config.toml
n_layer = 10
d_model = 320
n_head = 5
n_kv_head = 1
head_dim = 64
d_mlp = 1280
vocab_size = 16697
activation = "swiglu"
norm = "rmsnorm"
norm_place = "pre"
norm_eps = 1e-05
positions = "rope"
rope_base = 10000.0
rope_fraction = 1.0
qk_norm = true
attn_scale = 0.125
bias = "none"
tie_embeddings = false
parallel_block = false
init = "uniform"
init_std_qkv = 0.0341
init_std_o = 0.0
init_std_up = 0.0341
init_std_down = 0.0
optimizer = "adamw"
lr = 0.00116
lr_mult_up = 0.709
beta1 = 0.95
beta2 = 0.99
lr_head = 0.00654
warmup_steps = 456
schedule = "cos"
final_lr_fraction = 0.0
batch_tokens = 65536
seq_len = 256
doc_mask = false
train_tokens = 616500000
steps = 9408
dataset = "wikipedia_en"
MLP neurons of a small language model. Each row is named by its layer, matrix (gate and up: input weights) and neuron, and shows model dimensions 176-271. Each number is 50 + 10 x the weight over its row's rms, rounded and kept within 0 to 99. A neuron's up and down rows have the sign that makes its largest values positive.
Before each neuron's rows, "fires after" lists the tokens most often just before its 100 highest values on Wikipedia text that the model never trained on.

fires after: "(", "\n\n", "1 ", "| ", "2 ", "0 "
L6.gate24:47 52 62 57 54 52 46 36 38 63 39 50 73 45 59 58 32 46 70 54 39 50 28 60 54 61 54 49 62 42 54 54 70 49 59 62 53 66 43 41 45 55 63 44 51 62 39 49 45 48 48 55 55 42 44 51 64 60 47 60 38 56 58 29 26 27 56 32 37 56 44 67 47 54 46 76 39 53 63 49 46 37 51 53 62 50 33 47 65 64 44 26 57 53 53 42
L6.up24:58 60 45 57 59 57 53 52 46 52 35 56 72 38 47 50 53 54 36 63 47 64 44 45 66 47 52 51 41 53 52 58 62 33 44 61 54 53 42 56 58 42 31 44 50 60 43 40 53 36 48 27 55 56 45 72 54 50 34 38 48 51 64 49 31 53 53 41 51 59 28 64 45 57 60 57 48 57 57 47 58 44 35 57 42 49 49 56 53 38 43 51 54 38 48 36

fires after: "| "
L7.gate96:60 65 55 59 55 51 50 52 61 53 54 44 49 51 37 37 57 59 51 41 39 54 40 55 64 48 33 46 44 54 49 53 50 38 55 39 37 47 47 46 35 50 53 68 48 53 62 53 49 46 66 69 49 47 58 45 42 51 49 59 55 50 49 39 60 58 48 60 55 65 43 42 57 42 44 44 55 31 42 37 62 44 55 58 72 38 64 44 35 57 73 18 66 62 48 38
L7.up96:45 41 53 54 53 55 61 64 65 42 50 57 30 60 55 42 68 55 52 44 57 41 38 59 45 38 58 35 67 50 80 60 51 44 50 37 63 48 47 41 49 35 50 43 56 23 45 37 38 53 48 56 55 56 56 56 38 34 57 35 41 32 53 37 60 57 49 49 36 62 64 48 44 57 46 31 58 54 54 59 47 40 44 70 54 35 42 48 64 57 32 49 60 47 40 47

fires after: "| ", "on ", "On ", "– ", "(", "born "
L3.gate1088:49 45 44 67 39 42 48 53 60 29 34 62 50 38 31 60 57 50 57 60 40 44 59 62 40 60 41 56 46 58 40 72 50 39 41 47 32 39 72 40 54 50 45 51 42 40 55 50 65 58 59 49 56 45 50 48 39 33 51 66 73 52 51 51 50 77 64 37 37 54 45 60 42 58 41 48 48 41 47 41 59 45 52 68 67 45 56 49 76 66 58 37 59 67 58 42
L3.up1088:42 46 75 42 59 47 49 39 40 54 56 53 42 58 29 44 33 56 49 54 64 44 57 40 58 43 55 55 46 59 42 60 37 63 49 40 46 52 56 55 51 57 44 45 49 43 38 60 39 55 57 45 48 65 51 54 50 48 40 52 42 34 27 41 39 44 55 52 45 49 52 62 55 38 30 52 34 51 48 48 64 43 54 68 65 34 77 61 48 71 69 44 69 67 42 52

fires after: "| ", "As "
L6.gate252:67 44 44 47 66 57 36 64 47 51 41 64 32 41 52 50 50 65 53 47 67 37 51 41 48 56 59 65 68 59 32 39 47 46 49 56 40 35 49 36 76 45 48 47 41 66 63 46 53 56 40 37 58 46 66 43 41 68 65 62 67 71 35 41 51 65 54 58 37 43 54 46 50 40 42 54 45 49 42 48 55 35 38 59 55 50 58 48 49 35 52 51 46 56 51 41
L6.up252:58 60 47 59 24 62 43 46 62 53 31 54 48 59 51 63 43 72 52 42 56 47 44 39 44 52 40 57 44 52 56 34 44 50 50 54 49 26 62 44 44 39 42 54 41 51 45 55 50 55 40 37 58 62 54 51 49 53 37 60 55 60 50 45 43 37 42 53 50 54 46 44 60 48 62 65 57 53 51 44 36 50 52 47 56 52 49 39 66 33 41 72 58 46 56 58

fires after: "| ", "https", "2", "1", "3", "- "
L3.gate101:51 53 40 23 49 52 45 49 61 60 60 57 39 64 56 52 47 60 43 50 43 60 43 60 39 51 36 33 26 53 48 73 42 54 57 62 50 58 67 60 52 51 54 38 50 43 39 52 62 56 60 55 46 58 33 55 33 43 65 61 48 77 49 51 32 54 53 63 35 37 39 57 43 44 44 47 44 43 57 39 55 60 53 55 74 36 43 47 55 53 36 33 50 42 67 37
L3.up101:53 52 45 53 52 55 56 37 54 64 57 56 33 67 50 46 41 62 35 56 48 56 48 45 50 57 59 33 61 50 45 52 46 59 53 58 50 56 62 41 47 53 65 40 34 43 47 56 43 50 56 56 48 43 54 52 47 50 43 67 45 43 50 49 34 40 48 40 63 60 38 50 41 54 54 18 56 60 44 55 55 61 41 53 41 50 63 55 41 64 61 44 43 47 57 53

fires after: "| "
L6.gate1176:47 50 48 45 38 46 46 56 47 48 38 75 44 47 71 46 41 64 44 64 63 37 31 26 43 52 42 42 62 71 42 46 41 49 55 54 51 51 43 48 47 69 54 46 56 59 51 64 47 51 69 55 55 46 57 65 36 56 54 34 71 63 65 31 58 61 66 57 28 69 51 49 40 54 37 49 64 53 52 66 61 53 37 46 45 43 56 59 54 41 66 45 42 59 58 42
L6.up1176:51 58 51 44 45 43 36 53 67 39 63 56 37 42 52 71 49 63 54 55 50 48 50 47 55 54 37 45 54 34 53 43 40 51 44 57 57 52 47 48 42 50 34 51 43 56 59 37 49 47 45 46 49 54 51 56 45 46 43 41 47 59 58 40 66 61 40 48 31 69 71 67 47 55 43 43 44 39 60 56 50 27 57 54 54 35 72 48 60 59 39 45 36 47 52 36

fires after: "| ", "- "
L7.gate486:53 60 53 37 67 68 43 64 49 51 68 51 40 52 52 35 52 53 68 47 54 48 53 57 45 32 37 59 61 56 31 45 55 56 64 72 64 69 42 50 49 57 58 61 62 50 54 67 49 48 56 30 42 42 35 36 45 61 58 72 62 54 60 57 40 51 45 52 63 59 35 55 63 49 24 51 57 48 21 27 48 33 54 48 59 47 62 61 59 52 56 44 53 63 29 54
L7.up486:60 54 43 47 61 72 66 54 56 66 47 53 67 57 47 51 59 50 40 44 45 59 60 76 42 52 41 48 71 68 44 44 55 56 43 42 54 58 39 53 37 54 58 37 53 54 39 67 62 60 65 56 56 60 51 50 39 57 57 72 44 46 50 39 49 50 38 59 37 66 44 42 42 44 46 49 60 36 45 35 54 42 46 72 47 63 64 62 41 58 66 54 61 40 32 49

fires after: "\n", "- ", "| "
L7.gate1204:30 46 40 39 57 48 63 45 62 47 50 45 48 46 63 51 56 48 68 66 52 48 44 58 58 66 41 61 53 51 63 55 57 34 66 59 66 68 48 42 57 68 45 36 56 57 69 50 61 61 52 51 53 60 54 43 28 46 52 59 63 59 59 61 63 46 51 42 47 62 66 45 36 47 24 48 49 64 52 66 52 50 37 49 40 54 42 42 49 61 53 42 41 61 64 42
L7.up1204:50 52 41 81 57 44 56 52 62 63 50 62 45 50 42 32 48 64 56 53 33 38 59 41 55 52 43 48 56 56 43 41 36 52 62 49 54 49 53 48 37 49 44 58 63 46 65 42 38 40 41 45 61 54 45 51 65 43 62 62 42 37 68 56 48 72 49 41 56 41 48 58 51 60 42 41 60 46 49 48 52 59 44 52 53 54 45 45 67 47 62 64 48 45 44 49

fires after: "0 ", "1 ", "2 ", "3 "
L7.gate11:27 37 50 43 50 54 47 42 57 55 58 60 56 40 37 44 55 35 31 61 57 43 35 39 58 42 53 41 62 41 42 54 47 55 44 50 57 62 41 31 48 36 48 53 53 60 55 38 55 42 57 63 35 43 47 55 42 58 54 31 61 58 53 48 54 47 56 56 63 50 61 66 51 57 37 57 58 49 53 36 73 32 41 49 48 61 42 67 72 45 50 61 45 43 53 53
L7.up11:53 51 37 48 39 61 42 52 24 57 46 48 46 47 43 49 49 37 28 23 41 53 45 50 51 42 33 59 52 47 56 61 42 37 52 35 51 62 50 58 54 54 56 38 54 39 58 38 52 52 60 48 41 47 36 66 28 56 62 40 48 44 49 33 56 50 53 58 45 48 38 60 34 49 51 59 43 61 65 65 50 56 45 42 62 37 62 69 52 34 48 50 56 51 47 38

fires after: "| ", "the ", "\"", "to ", ", "
L3.gate554:25 47 52 56 42 62 57 61 53 52 51 71 57 61 48 37 35 43 56 44 45 51 42 47 50 58 40 54 49 42 48 32 64 61 40 53 29 48 64 58 46 60 47 42 45 58 37 62 58 41 57 40 47 35 55 58 45 50 51 34 57 49 68 35 54 55 53 57 51 65 45 45 28 75 64 39 47 46 64 51 67 65 54 56 52 39 50 46 59 29 60 44 40 41 32 34
L3.up554:44 52 74 37 54 54 52 37 61 39 54 42 55 49 51 48 43 75 39 49 35 28 68 63 38 47 27 61 60 61 49 47 46 61 77 31 57 52 42 55 43 52 54 42 53 37 57 58 47 38 60 66 56 69 64 46 69 36 61 61 43 61 32 42 60 42 39 47 63 47 53 49 39 44 67 44 61 52 58 33 48 64 59 45 50 39 49 55 48 48 36 42 39 45 54 49

fires after: "| ", "medal ", "\n "
L3.gate1168:32 50 49 57 51 39 47 57 55 61 63 73 56 47 54 73 57 61 32 52 66 62 37 52 60 41 56 53 45 59 38 58 57 56 46 55 55 52 59 42 31 61 51 49 49 32 45 39 39 48 57 43 40 43 46 48 56 63 45 29 63 58 60 47 36 39 50 81 49 62 50 57 34 34 51 43 45 61 29 72 56 50 59 57 45 60 51 66 43 50 55 58 51 32 57 23
L3.up1168:41 27 60 65 50 46 45 49 58 54 54 66 40 42 70 50 65 62 37 57 62 54 51 54 39 56 42 57 36 52 43 49 48 59 59 25 48 31 47 40 30 50 61 45 27 48 56 46 26 58 60 52 21 66 53 51 35 53 55 44 51 46 50 66 42 55 34 59 46 60 43 63 38 51 44 47 47 50 61 65 49 42 67 58 54 50 79 67 36 66 58 65 59 57 43 51

fires after: "| ", "."
L7.gate679:40 48 46 44 54 59 46 43 34 47 55 51 49 43 52 56 44 57 50 52 65 37 34 46 51 49 55 34 69 39 51 44 45 52 44 56 45 44 66 48 30 51 35 45 45 67 43 51 32 44 55 51 44 45 60 51 49 51 57 53 50 57 49 58 49 29 48 60 51 50 58 50 52 59 43 63 45 47 56 48 69 64 46 47 64 47 44 63 37 55 36 25 58 50 56 63
L7.up679:59 48 54 71 59 56 39 53 52 40 72 60 41 64 52 50 45 61 66 38 47 64 64 54 63 55 52 41 56 45 59 48 53 53 46 56 50 52 72 43 44 64 39 47 53 56 53 50 57 28 51 43 51 50 60 52 57 52 45 40 53 65 49 52 55 49 47 58 46 39 55 69 47 46 62 44 65 52 49 61 42 48 63 76 53 54 53 71 55 58 54 56 60 42 42 52

fires after: "3", "2", "4", "5", "1"
L7.gate1021:45 39 52 48 45 75 60 43 43 58 63 48 52 51 59 41 41 57 31 69 35 61 52 44 55 43 53 55 39 60 40 42 60 64 50 69 47 57 38 71 54 55 49 38 43 57 40 47 42 62 47 58 63 57 45 54 54 66 59 52 68 60 51 35 51 62 55 60 33 54 65 50 49 43 36 50 46 56 75 48 61 49 53 63 63 37 52 39 63 51 60 42 53 41 52 56
L7.up1021:54 51 23 57 58 46 67 58 47 44 56 60 57 50 29 54 39 44 48 33 53 52 42 39 64 45 48 59 51 52 36 55 43 49 64 62 52 46 61 57 59 51 55 63 41 65 59 68 53 33 35 45 53 55 42 62 71 67 46 53 57 55 64 56 30 47 52 51 50 60 44 56 52 51 35 35 53 45 60 43 63 44 61 57 52 38 64 45 47 34 43 50 58 56 44 40

fires after: "| ", "/ ", ".", "- ", "(", "In"
L7.gate923:41 39 62 28 57 48 48 46 44 79 48 66 63 50 44 53 36 52 56 56 49 47 46 55 52 37 64 53 56 37 42 63 49 31 48 62 48 59 77 39 63 52 64 52 68 46 60 64 49 60 38 51 47 60 41 42 42 65 65 54 60 62 41 61 46 57 39 49 60 59 52 44 57 45 41 60 46 50 55 30 58 43 38 73 63 52 46 50 55 40 52 53 42 52 49 48
L7.up923:57 33 68 34 72 44 55 39 38 53 30 54 50 66 38 52 50 60 50 64 47 65 52 53 51 42 63 52 50 40 65 62 37 52 54 58 63 62 53 60 52 48 41 43 42 61 62 45 57 39 56 43 52 58 54 51 43 41 42 43 50 31 40 59 56 55 44 50 65 40 46 42 57 59 48 60 49 31 36 43 47 47 52 52 21 60 66 46 20 39 48 42 83 48 46 50

fires after: "3", "2", "4", "5", "\"", "1"
L3.gate1040:63 47 68 55 36 62 53 39 40 55 58 57 36 39 60 60 44 59 59 51 51 55 49 30 61 43 60 51 52 52 49 33 42 44 56 68 51 67 69 59 54 50 61 70 59 58 51 38 38 56 65 31 63 60 47 67 22 44 37 53 43 59 40 47 51 33 43 51 37 63 48 45 47 55 48 72 72 38 46 48 58 43 56 37 58 38 46 59 53 52 54 33 52 45 47 44
L3.up1040:33 49 43 51 54 52 62 51 50 35 50 46 43 45 55 51 45 47 44 36 54 57 52 33 41 60 41 56 58 54 28 38 46 65 50 58 37 54 56 45 48 47 72 62 40 64 40 54 42 61 56 42 56 62 43 52 62 45 54 51 56 40 58 41 37 65 37 41 47 81 43 25 47 31 50 41 64 45 53 54 57 44 38 23 43 47 40 58 53 43 43 43 47 37 67 49